Part of a small language model's weights: MLP 2304 GELU.
MLP neurons of a small language model. Each row is named by its layer, matrix (down: output weights) and neuron, and shows model dimensions 64-159. Each number is 500 + 25 x the weight over its row's rms, rounded and kept within 0 to 999. Numbers have three digits each.
A block is one neuron, or neurons of one layer that tend to fire together. After each block is what it responds to, as a language model described it from the Wikipedia text at the highest values.

L4.down528:561513437505477505524489503491517528482466501480515524488469522488492523512507487504472560528523522489495472474548457498515458487541432544489504519509485462453502500533523495548525512474520543478493489527476495454542511481545522544497506471517516489438506527493453498529477480506551444462
L4.down790:537530427470472497487516492516488486505488490486470517490520493488462488512497497487470501498557551537526510499567507519493504506552511543471491494524495505424481557499500470490510511503507449504510518511466471513505498525522496496471502528489471544459485483510515520554545458487533450465
Description: Fires on the word just before a bare verb: infinitive "to", modals (would, can, may, will), or "not", as in "inspired to write", "would play", "did not disappear".

L4.down168:476486512471501500479518510523484524525500536487479498537506512482498505524490474507458494521536533519455533494479510460492529466503545502491465498517495536510474535546504478494496508488513494481451481482519520468515525510460515506486481523521511497478501473522516512493572491508481493480
L4.down1022:434504491450553510506474476518504508519511503533517518503467476510511479487501521532485533479526514527497469517534506485518507487525520539546520496520456503486486480517530473472494481450533507522435463492540491462473533484515490498493496501511476461457560496472522533487547504490529520477
Description: Word pieces finishing a person's first name or initial just before the surname, e.g. P-aul Kelly, Em-ma Stone, William H. Hastie.

L4.down303:485489525461464549484443503521476470518516461497489528482534496507538523467545541518547504519492475525477479536465492479493497513504509528467539422501484503518510486488464512469446474512535509484517488476558495462474533479494516499487513478514493464538501522492471481496497538517516479525
L4.down1432:501503521538482465508479543540495455504485480512518543551456480561470521479531487507506541515471520499522495489502476502462478506495532525546466488518530459517475525474509471487536505517541456493490460519518538470498483511528481456454462477540545491504534471535514526467522478494525464462
Description: Word-piece fragments in the middle of long Latinate words, after the opening piece and before a suffix, such as evac-u-ations, intro-duc-es, rec-ru-ited.

L2.down295:517451474477482515527513522456509503503522453489544488488528544513475498531533501446524483497542466556532511527525483487497531472466553500515465513507474496488461529508475483488504511499431505505492510469510486508487491489506506518468489531528514493464492485493520503490471456464528497480
L2.down1011:454518468492463483507491477531517485478515555493490500511497493526497445503526471482472516527512528499490485487420485470504518518501521478547472529488492517524490508483563513525536453502507513502483491540541513487512532526540563501464470486539483504504533469497434564528472499485506514482
L2.down1926:455475498489499454459503485513463526510507517515507470554504512473493458493514485528471509496501502522494494573563476501512487532481516479491462509504492512502516528458476488526520474496505488517451488484500513485515443508488483518516476515500496480513506495462525497488477511494572521480
L2.down2128:519539472509446460533550532521499486492521501496467469485534524491457502474527511505491454509487521492489482483474477456512479494470464489541543522477472513521517490528531478468513502509441483492484488509484487498479556513512500481500545529555441494521475472506491468444443488482518504496
Description: Suffix pieces closing a word, mostly plural or verb -s (caps, draws, cooks, Works) plus -ing and -ed, and words like work/working.

L2.down536:481482477500458489448542498536500529481501547492502493480538468518510481514506478517529495495543459493463478497483531502501469501525523549469489540531517488460514529482446506506485479434477493494488497522473517495520505504477506482538542470482462520474526508520521494524475528539550494553
L2.down660:517532494520482486487482503510522496488505485502525539530527478531504498535473457477487504497520511519532522458484504470526462490485433495494482440442545491484511557537474521495496493455517468493478460503505540474537491519511495512525460514498532492510488445465498539508480435497503484519
L2.down848:479493510499487475502521482491504528522503489484545511508522460538509495522515538495483532526550556492479486486534534506473477488488506528533525528514475554478520494455445477498495520499501472463521492505511530519510515531465485538485503511516459527501466514502477502486494489495507500484
L2.down2024:499506525475473534522508510552498495486492501506481529484466484479488543525507490509464505484498501501514427489543494539476533434517435562526476521482477432566469517536449469518528515518496537478471467544523546524474472490467539515500502506547510516509506530482504457505496540498506481450
Description: Infinitive to after verbs or nouns of trying, ability or obligation (attempts to, able to, had to, tries to), plus occasional mid-word pieces like earth-qu-ake and sk-ys-craper.

L5.down93:471474537496506482473495462518506453530504486489488486511486524519487518523463483521520471502541484493457533497526474485512514519466515508469505563503460472466513463450494473533514512490489506486523474507463518537542465512499479472483492419501540497544508485576465526517513540502537523439
L5.down232:500513520511517472480490535482511497506483476479486443491493502554533513503400484505486502494502519470495516543537521513464489517516510534482513509495530486481440444452449479527517532498479504516492489468454513469507523472522471492503532528474521466517487519527490481478495513518506504500
L5.down405:489496483500523509524498512505522491484510516438488518517527495486462555474544468515518551500481524492512500457533498544526451476480514500522512530478491511471475517511471470506500495501547494472493488505474488502512471510507448516514490469522484474510496469464492491501511541510501475508
L5.down960:524490512498509486506512502472524502498532530440499510516501506506514519503500479510511482520464521499472480492517481492477466488531491499480533509516488526452499536476470481496510487522507427520491542488519526497538525486567516473465499514478509505519497538509520486496478496499506525457
L5.down1176:545496516435464504524445493513478471505554512529506477525487525510545517489434474482470495491557480439482535485518512467530473505521495510480469522537485522421503456487485520477510509480503489485490520514558448470523532486513446475488486484522491485513516517546534476489503503491497517485
L5.down1726:480522473479527508522494503490472468508486525450469515481501519520487493471480467497532498530454468462480506524513543569479479536509531519494565517442512459494514512485499489515495465511518481497523488500489470518520508533546496490520501480505546481487503518523498507506485519499482510458
L5.down1819:492515506462504442523565490500506472498457511509489480471519502503544504489487518517468514493512502497486508513528486462510512485516524504468521492507496507505451512504442487484476506532534485537537514482511488493509489540458506481516516479534475469516491493477517510499476491461457487506
L5.down1947:496498523512478544516524514479463523497500523536442527500485504475493493519461510490473511508497485512482529501450500505494530519523513527431516529488458518487427514513495501524474486504480505449488536538525514489507537509517503485532505486454480487514542528544479490455483499469516503496
Description: The article a or A as a whole word, mostly mid-sentence after verbs or prepositions (is a, to a, represented a), plus word-initial A/a pieces such as A in Axe or a in after.

L5.down252:530528551460487496462528530470512507529485538486509532486460473554500517502514498518485512551491493537523441537442513493497496522484504542512494519485505497453507477528530501473520470530515501487503504499514464513496475515534524518471485503493537501498523505514523535523506448488505554511
L5.down324:522513494481501507534482439536495498485478504524512470489512490509502499540509457514476525550497508516492490502512462504503515561512560514476451498489473488472490491469482480531498494520492468550486534509526493519527507485516482482512506517469503488507483475528579489469535486492506486521
L5.down383:492521481524551503501536507482498509505546444486499513500511489527523468466479473500537495473514495502489509496597488459446506528498510499496515465493482526542487488500475522483501484499509442519489526528470505469507532518488470498573483504513506544497505464457490498459495520477518554533
L5.down387:542512481499478525503529463522519495509431511470459494489510500494484510548499517522520526521548534496475477520563477504495528510527514528476473511505449515453524526487471468531526505532505481509472485476493501494527530500486455522468489479535499496491467524474547531522519455457549500454
L5.down724:523568494507499511500494524465529484527461515461464519498543523503479485514493463529390536472509500511522512493537502504487509452522488479522498472494469491481492543490493474528549532489472512519497502521501526474503503496508511507522486519490452485507528503521527506534498473472529487499
L5.down1511:464514555471525517477531525478494544466488537487474525515508489483488486504543492472502478491455539510516496525536466498513546461514537526518493524529511545475439533464518498506525541511487510518523468522517485471478507487484518488526505494538517526502511512529548502482530546495508533480
L5.down1955:529533516487500492553526499529495505489490460479503517473426490527514529510508463516543568510485486485525487474518503500465524519489518510528502515486515491471475498538533491474515513542502480505442532552515522494506505460485449502531506493540530441540493488506487503499523462492487494492
L5.down2046:515549490514514497521519529497480514486464481459508502485465540525511542512518479504496519464514503498520517496520561484485514491497503500477511483466494481499479471473523467490525540473519494512520491523496483492484496536501476497507522492505473523507522540496566518500523535511509519466
Description: Subject pronouns, relative that/which, and auxiliaries where a verb comes next, often in quoted speech: "what we have", "I've been", "that help".

L2.down402:496486480535516497481499528545509476519522505504471480513523474494478509474473502508510527564479471453510521490528531500492503513466535510493487512468492484538517498509478473471458465528511469486522507510499523460472485473522480527541525472510483489493507476487554493498525522458516507531
L2.down912:502509470486515481464503486496491472509516470502510512548503483492535506472502471527531529487489517476494514461535498555485510497531539527514465487523500533511479475496493510526477497489531476490480529478490516474546505527454478497553514485523482486496512491486546481460496484543527510530
L2.down1056:467513464525494513462468482503509499482505518537509495495527522513498487461498503556532509533551545460502518476537538479528539497497471483518496517507469487481476491492501493499502499465529486512521505496489503490467474511498504445510483508495507500524498460492521471553504449512485515518
L2.down1122:493456478492492493512474523505477496468509492461540534544526458539506522468509461463564550503514518479439578575522501471477489511558518514546499480472511486497477464453490446501523464495498496493519502487526493514493483513483495480506541506502516549504514466481484513495518519518507507500
Description: Word-piece tokens in the middle of long multi-piece words after a prefix piece, such as app-rop-riate, encomp-ass-es, comp-ress-ed; also his in made his and which in in which.

L4.down1474:476481493532529484534492522536515455484513493514514478508478472459507489510501480517538490472499493510483481449497496486505518506517464484453470496493503504448496479539507489512521494502517513486514477489518443520519454486457515543540504461543514519497527518483498534477503506519490508498
L4.down1771:485477473499516481524495462477521539525505470493485473517526532489518480497495459497513519477500494514523491496513513484479496479487494507481483506495516516482485493480493487519531492474507499500486468486529505520473514519528520491436515489520498484503488464495547473552493512527487476521
Description: The word career and similar nouns for a stretch of someone's life in biographies and sports bios, e.g. professional career, his release, after marriage, student life.

L2.down431:507473497471482442476508480492464504523469462461483478492506518517504534473502510471531485484479469497546482487495502494489504460513476531486480528522556511474497506457494545500514499530503503505515509522459523505489521513513490483483498492537474503553542526485538520515501529513492509427
L2.down1498:473518463472499484510470490496451499510507571525480469516484506499477470559461468553496470509496518502477518471485507474516489454490463497493479521490512496506516513490519523462502522455522506490501512474514508502487556495529466468539517500514502482459535498534476523510488502522488491495
L2.down2154:490470500457474516478494503493498529491501468524505523484483526516523530509527471477458503473448509532511481506462511487473472476492566492501522546520486494558477473463481529467477509476467471462431516486555479500470495509500522450523498488469455520528519494542498505526525510484499477482
L2.down2242:455498509501507517496528518477490524508498537531497537487560518508475514499515499496488494518510494488487509533506577541491503482499476544485506492436496476523484503459524489494533464462510490478511510539477491524485503502492493510553492557479477500482546493557492498522458480508455498541
Description: The word "which" opening a non-restrictive relative clause right after a comma and noun ("the non-profit, which seeks"), plus scattered mid-word fragments ("Sor-bon-ne", "sculpt-or").

L5.down126:485500518509518536490532501524542519506474499451487480546497470491524491528510519530550475443518517527521528487514506512483517500499497514502505492520537520498520510526514527523491494519439513483529487486522505498471546492538522489475503540563492479546497513496518487495446530546504467481
L5.down178:450525553515491520456518487502508478466541505505519541505516535485465507478518522499493446471529527523503500512513461518521473493524528560547436465542498495467475541548487513504478475535456515510515500496489507538510531440494498453535486508514473520485549463517517493461515493493515532512
L5.down284:485488505479487526492525514494525450531499474511506484515480473523480477480565519492563502473478496567491505471540519498498522471513491524498487505485496527507522515483492496492504472516474493526487508516466459491472498522542549485466446510500484531487520489500515503460488513524461455510
L5.down792:482504492482487474483503497567518477494523454501523561557518491518493494478474509473443502464474466513557482472438519473481429493484542484503505487482511441515480495479493539498526466520476495508517516508547527489485477514525489475487486501533509508490473509522534526470522503469525528494
L5.down961:531479511503511520515467522505500520480480483516462534512548488514448498494487516457530508502464520545443520515520513478558438506536496489473500509487488513491526443495536501459534446521486481534485506514501487499479462494518469489479521511492509509531470519526514501487537517520490510496
L5.down1296:513486503486491520512527541518486530496525479504511478516460495515482483515492531496430496510467471537487483522426485502507501530486472491534558528517455527528461506472530533490510500472529517479488452511475481489544539490485495531495501460505518482542485508505516498527457539486498515496
L5.down1592:508519455526522456466564510493490500504501522536492486529486495477482437483582528462506483549495523504514491451518470480493510510564462535464488550517475507492478490495511513462510451497488512519516487480498507496509492504496534499520471507462511503539480532509500517503526507482473565444
L5.down2244:514526506484483513490530503544490481504448524503468531454461527474490494445494478540507509478513497506473489488496516497485497497465506488482480504500544501488496506468485482451524495528499521529488495496504474536457499489533504488506479464537469520478485473480465497521487507456523557492
Description: Final piece of abstract action or process nouns, often after "the" and before "of", such as maintenance, funding, development, construction.

L2.down925:485523517485507514510459503531486504495499474488508507504476534454503479480496497520423499491480482499525557451517493515525481538499511505545537472486474567510491514479474499434515501529516477548497471505525519502483481490516518482507530490497444478534501487460504490527521510480481561499
L2.down1546:503534484479488480527514523469514540455525493494509489504468491494501521514460532475433512473536512455512506448437513486541472517509499512480522502487461520529493536532532574493525481530516507535516511514502519489489509486555454504500536518531501494560483484498486496471521532529508524501
L2.down1934:516476501532448510543520481503500495496495527491515500541512510524520463532510554482501479498503516531483494471498494535486496551483497486504504512449500492466506473504473498524489490544536537515501491477504548472507545439491523451512448507522480475506520491489498472512508529540509481525
L2.down2057:506531491444524516516532494463490504459486503517499532458459511501507503456471481505507545518510502502473524516547514485482490522532534490529498487510520492474532496509439453480505507521492480485513496505501483453517505549491503479494465517486513504461499520524440503497522480486510495501
Description: Final or middle subword pieces that complete a proper name, mostly people's names in lists, tables and biographies, and some place names, such as Nor-bert, Shel-ton, Ba-iley.

L2.down148:519508489526463495489502500473473517496495480498475470521499500486494493485485494486481511488489515487486500502440517488500549522537495529476453476550521458501494497508561501517547520526502513517507538487464515492538488529470522495505505463483502455495498496521474469514478496509490483485
L2.down789:504534479464458491480495523477506510441501528533528535473503512455463477508524474505503566481505451516494463502486548493472548499489504507519522519503543470529499506521462478478526464499493497495488484565506482493507497487449488516471470498537534473506516446500460507482531497519475459503
L2.down1736:484534495478500457514476504506484502512531482480482451484546449515458528478551491483498509498543531456517506490444521534492479511550535476521466500521496447425485488456456485501490518496512515500528487470491464475497499527496491506475534509537530529504569504529477513506486501471478501526
L2.down2181:525468536452550441465464558437497481486523479505528463493528497505548536469470512517476494483454496475504506494505526463459521507516466473529492531482510512519526510535476546527502494466492465496461527464515523477483487485480495490478447481505498522495502484502508534480509523547462505428
Description: Articles (the, a) opening the predicate after is, was, became or as, especially in opening definitions like "X is the second album".

L4.down1417:493490520460486488480479510549511505507528467531477488527520484457484484522449514470559526497516478534497527480528496535499509494455502543505515489484493519491557515455498456510522453470508512502537498536515535472483544461501512483534507526532466532497495510493514494466513467510538532499
L4.down1993:481503530493480503445520509523484497488478507479470491499539467485456527487558504515542539535481463507485551484524468501490505487544511562460465521490497463529515531492471493544482467534480502517528497431535485486518486501468519489492523531538510484476500492493519490488469505518495505486
Description: Words completing a sports-record phrase, such as the noun after first or final (first home run, made his debut, Finals) and the second number in scores like 2–1.

L2.down302:475475518496501477471477462476448515516528500499505502473516504507495526537439536527481509493525586508504503475497521502498483482470488533496527485522501481481509491527493551514497492519519499513504508540498527493425571495506517496525500480530478540513536477459514526551473471455468501537
L2.down915:511489511466512531497525534496462547482492491471498500507461490490507470470533508504511490459490515556506477520482486482520499513529522460491485470537532506539453529482528504529484542507506496493490501482497508505488524516511529478519498513519523532539488470479507466485463489508554498504
L2.down1216:526481530492473490534554475494509514518496454492520481446447503453479517505480532526492490498503475514514491533465460486540507496480499477492531480491506507546466567494512528447536548492511505480471493500467522481485461501502475476473534505508534475491479514484502477504473501493506467528
L2.down1517:544518482490522510465483517553529497516511477449546503495490501507465464525496483525490496531488435494460501505505463530527473487487455503489535489489545500485503504465529481505473484502514525460508515498476502482488488486541500516451530541548466465525514535474505506497504499435518501501
Description: Word-final pieces that complete abstract nouns inside proper names and titles of ministries, institutions and works. Examples: Employ-ment, Civil-ization, Deplet-ion, Human-ities.

L2.down33:468514493509494504514475489547487470502502520513517460490509491491481495531524544481508536519515470538515547502480461481554481540523505471503481456427491488503494511455443523471508499529520529471521460525495509492481508490504499500482473515515505542508469466455472515489489481473493521538
L2.down871:457540518503452518476503483473476521511530523503474465491432509530503493469515485495534493486485518502522528495437518427467485496489523522506502503535505498472500482469554524472511534467486501501468525443517492548477484491510500510544500518489499527491504499482477479502500478494536503528
L2.down1214:509479488465532544512490508476473502507492452481526471507506524502498499546532485486525516526436491507529502519527523537529487512520489542501494469528474530499474481516502558520508488527443469500514446508496499504500524504474458464506494513480517542485476491492473491507511507511467465513
L2.down2268:508533522498523526476530477446513511526480483569530485491512505487473542461513491487530546495507465518504539513493515478500490500509515517566518470461512556464447494447489505504447480508513482481532527491480507491522503491487509498505488510514567521515497550486516510528496459507466493501
Description: End of an opening time phrase in biographical or historical prose, mostly the comma after it ("In December 2012,", "On 19 May 1994,"), or its last word ("In 1935", "later that year").

L4.down1389:502499486486505526549504539499514469514554470491517510522520514480484537483462518486519488518508517499513525479525508508525503482527492497513510480507513470503475508473525533485500453546531468520480505499520557508498539528489531472516474527515502479477567456524472551485501518497516494484
L4.down1529:499513490464518494522512510500514478452476517469474519466466512551517555485485499460521443486496471458495507469469486477479513509493491504501531497502540496527502538474526520476473524519499517509516505471488516497485514539477504483499494517517524473512506478477486531522472463473484498517
Description: Final token of a noun heading a subject phrase, usually after The/This and before was/is: the college, this lawsuit, the blockade; also which/that.

L4.down330:481490528487543447512502481509496500506494494498477439545518503496490486513551559528517493482470510493517501494485502494503464509484498489433518518508476518513491452472512540505489471467482529538498477499544506532478521517475497498445476484507516513501468506474514540488506511541451532546
L4.down1101:504458502520487525488486492540481540503489510546476525472534506493465476510527532492550525518474433513513508492517531509507534485509463480470497511517504517498495515471494489487476498477465494527511498524500487501480547504489547508518479465492491474476460519476500531494534477485494505545
Description: Words completing an introductory adverbial or connective at the start of a sentence, such as However, After, Even though, Ultimately, Due to, As of.

L5.down389:493480534456498490506485456477496512530500511530495418484486502519470504491483504477505521475486510507516517444482525472508483500495442536465479548528503482531453512478501547524509507496539457516433470540491506491515488518499466457506508497506522446533460498474466504463491505508449486470
L5.down444:493536531543465468515538450506482513479506509497473445503512514501520503514449512505430522456500499484545521491444464488466509474495476511471521479502473497492512492550519496510498514512501538480494523528472457454522447497525528423488492522492499473475483532492501497494502517510493512489
L5.down873:517522514513500539518485553491496510439524495476482523460473559498525516504505510510535545532508540528516496479493509481521434498515518509516533519488509523498523519528492503505476516489501503495512537513512565522487526510540471510503492489493462532494491517495497465491457529530446456487
L5.down1203:519480504474471473484506541532511527490529487524475471468501481445474500527516500507512528500543485516532483496440524502496483505490468465495478486502481486528516511510469509476482506492493562484463529500533494521443514520530512483484517479510487469516498539494481458480468501523501507495
L5.down1305:467521514475499501422523460459520485515506547577493461525473511482498516540515442484520548469550507489509506513515491493474537468477497515464461543466514493516434493486507514499503523474501504508479456496499506544487531474530477495481469504530505418542458467521501504519510479515484500458
L5.down1702:473478540515472517477451505500511497504535498495495557543527494518492536512512513498533483507501507491515503432519521483482494469488470458524493514502506502515511520437484492494473504522492513490521477517487500486466476478492536472491492498521489515508501493490497497516524502456491516500
L5.down2096:452494503473506494528473523519465483528500483513514463494476476526527482518479467465480483514477512448452484555473492495504506547479518517515521471470468528513510455492455489464459490496504535517506467468535500465470465501496499503496484514525512464535543522509502492482477484486477494511
L5.down2252:453507525532508495477509521485514517462538497515518430480539447474506505548501487566462470531494486487485516460410480527493520506502479495472504524457522506544511486542515491502486521454506531518487510499525544496467540498508449498527495530522484476541469486493502528479535485509447500488
Description: Final piece of a person's first name just before the surname, in lists, tables and prose, such as Ig-or, Em-ma, Jür-gen, and whole first names like William.

L5.down6:518514516541494529512457527515509491484512513505522517523514525536496509501535519495538541516496505510508474519550483472503472492504567543511481495542468498445496499466493432492524496507494523506524482511486509527509489496531533486507495507489498508490500430502509479508508434484527492496
L5.down273:515513506497482488483475506543499495532471485546483500497494500482506589492527521483559479498470503515521465501587500504464506508520516498525445488506529490503502503524504476535512521486509473487476446493488537514509481477511521457433483479526498516517496480519525475513539530497510469479
L5.down758:445469476473463506511481514514493492483448513503467485446493476495485498515459518521511493523513495544517502503480474520500563479493496498497556557512505441505541497502504481530517502544510535488476527488478486531465523485497467462502490518486513494505505491514475493490538509500489487490
L5.down813:553479496497487494516486499492474503463505473492471557508491493507517513436581487471524519527466519506514475549516497506495478509500468505499509458465483446513547506498500434482499424516496487516525461490486529497559514483487502486519519516532490481520503493498555462477531488508485495528
L5.down1180:505501551500522479527465543480487472519509461512487541501527500521466516519497502466592517552528504547456543562549540487507508490505493503530501495483519476491493475494519449493522444504553481523504463506521511493503527503484501486502477502484555463504508468486492527504532458517500459475
L5.down1213:535524528525454503510537488491528499508513519467465481453504521431501459527456519515429490483492519507516493462395457480507471490501465479446475488511486495515480526569498576503502505497454519505486571488533493477486490491512462500522520560461472515503502496480477495478499518494513511542
L5.down1574:504522488476532525508488497522515506466476460451492551526533490540464538502530503459505499517492499578505504545503479495544468511502546516533560461471521573506492466487502472538514483501542526491480519526458477470473549519468494500479450506508526537474517492527516517473501546500505545502
L5.down2170:477513516501553513511497503514481522529495495518531536527489507498478498519535467541528510477475512502464476489526509508497476539520511496510526481489460509511459516507521477483491493511524510494458494509507491502499492544488416493471500498513484500442486508514546511508517501526514460478
Description: Word-piece fragments inside longer words, usually after a prefix or first piece and before a suffix, e.g. unc-ont-rolled, un-lim-ited, expl-od-ing.

L5.down35:494492502515512509502488534517484482506513463489479459534490519513479501473542485542519504507512512481496520503511546498515492522504526515506492552480496490494494466482493574446509469476523506472508506470483495488438493485487505531517504518498518486490460501495558510497570504545513495484
L5.down239:540503482514516521523504531503533524510526445510503459480510513520487453473538488480585520508492485479529501519597505520519481538513481524498505519457470496487499490471453563495507490468523525457491484504507484515464471506494505516533519485493528503495471515497509505502536514522513506480
L5.down394:508498472494531502499471483487489490488534435480509454504505530508472475471532475520541530511506532482482535508518516524565495540494497536493517525471501515508491463477488553447498463467545519489507470475498500476493483457509504521493532509496549488495488498498545532504550518547519482455
L5.down561:555518512458519513461537547519478488504535514484533489510537524533448503500456459475398557473487468508495500515383484494484437502530467494524499505521466517488491513496515536451496518535479475495491507514505513509513481522511501469512495489493478497523523502473497482516516489515464509482
L5.down750:501517569504481491508507529482519507515509482484503525531523497487470558505439508472337511507495490497513543464321517498529492514449500468512498488493509457471493518498508537488481544524512480488471501549489507502480506466520497496496451522498502514539494509487470486484496530524505537488
L5.down1070:502526510549535521522462517501513484487524478479501481526504544505488502498509481531516551491519516493467533505517514510550480537495518514478520533488506509494468485497481569456490480472498530477513491487488528504469474484494539501479527515501536506514472503499534485506577540545468502468
L5.down2010:518552516500526513477488484472524484484540509483497459529516534468477489477513449533518547508519483507499492518558474530459499477495486492508460490542495501501494538519508503491465485552538506447488477516479490491571541406550488531513490532513492476500488499499527523511530478474486442501
L5.down2222:529508469482513522539492444503508496451519456529529473524474489425482484490482472533438480546519497509490533517474487534508493506498512511533545494500434493489493488464488539491476518496492538486526524452497494489510534467542518482473500490529518499492500495530479546505511492521511521496
Description: Word-piece tokens inside rare proper names that are split into fragments, often a name repeated from earlier, such as Gon-at-as, Mayn-ard, Gr-is-chow.

L5.down652:528528498467506508479451500485440475495542478483544513496482514567498526493523556464453477537477512527493495479479495454483500462506484445506442472519529495493494481493497525444495504499483449530517492511452520503475488501473509526484516521503465506469520516475495501474536486490463502533
L5.down945:517453449506483512523471537526465502462473476472484513501494546534536546505459477497478472480490493486509492476461473517509494508465483507493502512503471509504522526478460508493505534532530478521516506499487544476508499554495497530497473495505506490468471537515508467548480496476465506526
L5.down1086:475517521485487522545516497505504532503514485480492473459481476532515561482469517559451478521502491482538511483482466509517473530482476518525484515527511488472513502517543510490536570490478457505505532498451542482535504499532482487516497513519469488506514479468531535480505470462491490513
L5.down1177:487536520514494491537483494486484485478491508511567466544495513495541516538429497506425544474560504477519459512433515494498500487454517491530485457512497530485502496507513514488454499497482498530522493437509491497497534536507517504488526510478532487490517489489521583519492465499544493499
L5.down1290:455539507510476515491488544518493491530493489524534513521474503479474528465469481516505515543504513491493490477485525494517494439505520444487537498509521518500475494509543505524520503522488507449495495475478510532502471515491531459558497498464550489520500534494468496522522514469510521497
L5.down1314:496518493458520480487498492515490539527490497483509499481490470502506556507521480478451485503530492519514496537437501477481497491496447492530482466533484490467510504537493490506527498484506476523442502531465491516452526533500483482503470542485515465458519498528483548536487446499496492481
L5.down1821:460469489508529486470481507471490523529490504479510515500491491506489513512500474499474530486491496533501493472514535489514491490498516547490466490491532501525507489515486508521490493515506483497506468492490486512500497508493481529512477564486473476490490504520515501504506517523486498506
L5.down2192:488479473485538486494467554506480490514515514517470500511542518529517510488490507515472500496499492499584506537488477515471546455516467518494498502534528501494481457523522497481545479508491531475523490492497478509481509536512466495509500533497516527471476490523531504462517491498449525540
Description: Nouns or relative pronouns that refer back to something just mentioned and act as a clause subject, e.g. the battle, which, the poem.

L4.down756:511528497490495515508480494510494539512470513494484493496522489496545515514480484520528538536508443476449520543546501519470483523464503510520510513524547497451486516510496487528477476485489450526491479524505465536540480429463496515472452477499493463492540507506507520473478477452509480492
L4.down2182:517516533490496483481528492485486510472489517483471504503496505512499517513421510535454531498485451498505560496483516493507517501488491509454579537503468469505467488475481495544493502503528454497500520482476503506458512523519462490482520503484509486488495504516459485462443525486490494498
Description: The article a (sometimes A or one) opening a noun phrase after a comma or verb, as in less than a year, a low-budget film, a physician.

L5.down446:510470463498515522535455508514557547506537497483483522473474541468473473506430518527488499515544439506518500503479471520547540512495493506485539520525525484517518463523497537510466532499487512493527544527466505486500458542489482503490489503502480555506510543517519540486509512450501466545
L5.down1155:464467490504471493529552495491516479495484512495514498444532562506498480490525491476524457498475483517482510523524504465538510490485507508491512477512504518512497512454509497455530446513486490504514505496532534492494484482524520479499510490498514474510508519515506501520462483516496484492
L5.down1250:486519507490500501459482555495490484521489477489452527512479504483479530500507513518456490502498517497505505536430515502550523504557521444475491492511482496501509513491499473520493510501525516496478498510493477489522532522509432475500487546466494468486515462538488468476551444494500480540
L5.down1300:499502501509488513489488505535462512479499494436477457527554482497510483469549488521545495490529472520529484514556544519467507470513499470528426532474503521507465525505484472457532485524513491554512498542475517494493491493517564485515494512481506473494491494484514566523554531543492493505
L5.down1518:489482519476529460510519526479499522509540513489475512461496533497452485513547491433521477522479495481501507470525488534537521505514488566489519524497508538548506504484487514540485513479505502484541449456450486485488499559500493487451494466480523475498541550485475512510517490514529488458
L5.down1859:521479466475533466541497541469481485521493467533487498486483537508494506529507542471510450495474522468518490517510481527535505503516478490524510488533498489495495550480477514495509491550434530502509533485502537496512506500493472482512488537485496530537504530492494505560496487500473460546
L5.down1950:480471517506458490447475524472464511492464484467487526496493541451486499518510494525550484504495519510531499511430448492478542499510517524514526527489483509457509459507512519465504512528526500469492458515444508472565464519469498446508523539492549502468493480517490506508519488515484491517
L5.down2174:503458505511512462484534516482567483497506546499503495491521511493489475513540476469523495516482487498506533515477531521470491482516535498499490484516488516501464485462509489513515492500496519505467472532472573512521547468501516533446497533480501487510499507497533492505499479496469537511
Description: Words inside names of sports divisions, awards and roles, such as NCAA Division, Best Actress, and played for, plus "and" in occupation lists.

L4.down2050:453488500539518478492467531510533494491505507506504522522496481462526501528465459522425515520543535537541525503496510501503465503445503494503511534514482490507471561522498550474489542459484512479493476501477494480510521524515468506546523486501502503504541506496503503529526524493522562458
L4.down2190:554503486523478510456493515503526476511499501468499495541503466445488487498534480502511495516508540539509484522565476554519500494474516533502500515499473501508469493479486529510537511519476525499510462470506429486504560466525522532482436491514492523475506500494507497553501528508546511456
Description: Inner and final word pieces of a known person's or entity's name starting a sentence as its subject, in biographies (Sl-ater, Lis-le, Mayn-ard).

L5.down28:463487519494519471493492509490489531426442469497494490509500539481506490494531515520492477476499538497513534473475473495504515476509531544514452438469493499502540500479528526473473498473475511494460494456546474501512523532522513496507523495474506484459515538482451483502535474515502523495
L5.down207:503457528467519505478508473524473495508507497535477491508479467510538453492412527492474480479491476499506518496464497475471509495514544544442510562444445478557499534516501527508477509498479539468482493493528523489504508501463513486472490511503548483545480529527545522433490486485477510513
L5.down504:507484522518472503536485500534516506518471500486481506523537519460502503494413483497490542469510530502530497498385521489500517500462532501461498511471476518529519459501465545526515523501478509520493458485514491533489498498512505511482513473491522508490481490465532485488522489508491494508
L5.down978:528493504488488489504472493533474496513524491493509487560472501547481495490509481495509510497505574552523519463525488473523514475452508505474474499478522508488459531451475531518497497499505518446491562455487513548500482483489510472502518508499519482462494496490512480421498480458520484471
L5.down1093:518455535454527513495489522451517498536514493551477538542500495490499449499536554480530492514488510538505572501529498442497518504492530504493491520513449486524482480516537528493501489528499495499472478518488506523504501516470540531514445478484531481473536504505516485506476486503520520554
L5.down1468:475410546520541533495526512492484480495502516531499483493547514561505511491462534491515522497445512478494525478492509458454508481506500505470516484491479469535480495555501519532472503481505534504501484509496487520519479550462435492491488460486502511479475544498474499476539483502490522503
L5.down1712:516536496537461481477519493484506485493458507476531504543468521439472512492512491503455496515496505502425490517452521530534480526521506500566497507471552474480501504451526502489519499520508524484515569485519505510487498446522450527482508457514484473487497500514489504510484472528497470490
L5.down1864:495449524516499515508505491515454501511485498532516463488532513528493461510411540490522503517477505484506529511482493515486490485492496502478494496447466463526541499483479546502478477469502568490503442520498482510514495543492528486511505477490484490508443524492495516453519516482461543519
Description: The end of a sentence-initial connective or introductory phrase, right before the main clause: the comma after an opening phrase, However, Nevertheless, Additionally, onwards.

L2.down698:479489495481469498459482530449513540499484473480491500487475483461496501483506501491443426508475499514518516500484445503514483505510498514453485506518515485469488470516559515468518482503505471498486549500481498512515521462498494486512516479490441515496507501503525505491498542510534427529
L2.down803:496468497550455502516470508481475435486452535504539494532521489523485486506489506441498498514531514492484495512516515519524501507512508507507483531491495488509476485508481492493538529487530494516511471493474470454481517501512521516523544449490469507560481492516485537492480485485452486470
L2.down1243:488493515525480450523486509499502506492480504491498458556501530496510508511464492497456482487471510485476473496462499442558524454534478491481460517503492514531451512464557538519516548512473465523471502499465497488441483491489494531512487470503482528478462486498493511487484500511495521524
L2.down1667:491511496552499485474478524510517448517502475500503508496458519478534506507478498492455515488521503504436471465516493482514520510527511542464478492472519523504489505488518514517549514451514506519464511493494479498477511466514474539547515525499466469484525469511540503468474501479420502488
Description: Word-piece tokens inside or completing a split word, mostly personal names and proper nouns, such as Rober-t, Must-ap-ha, Punj-ab, Jer-ry.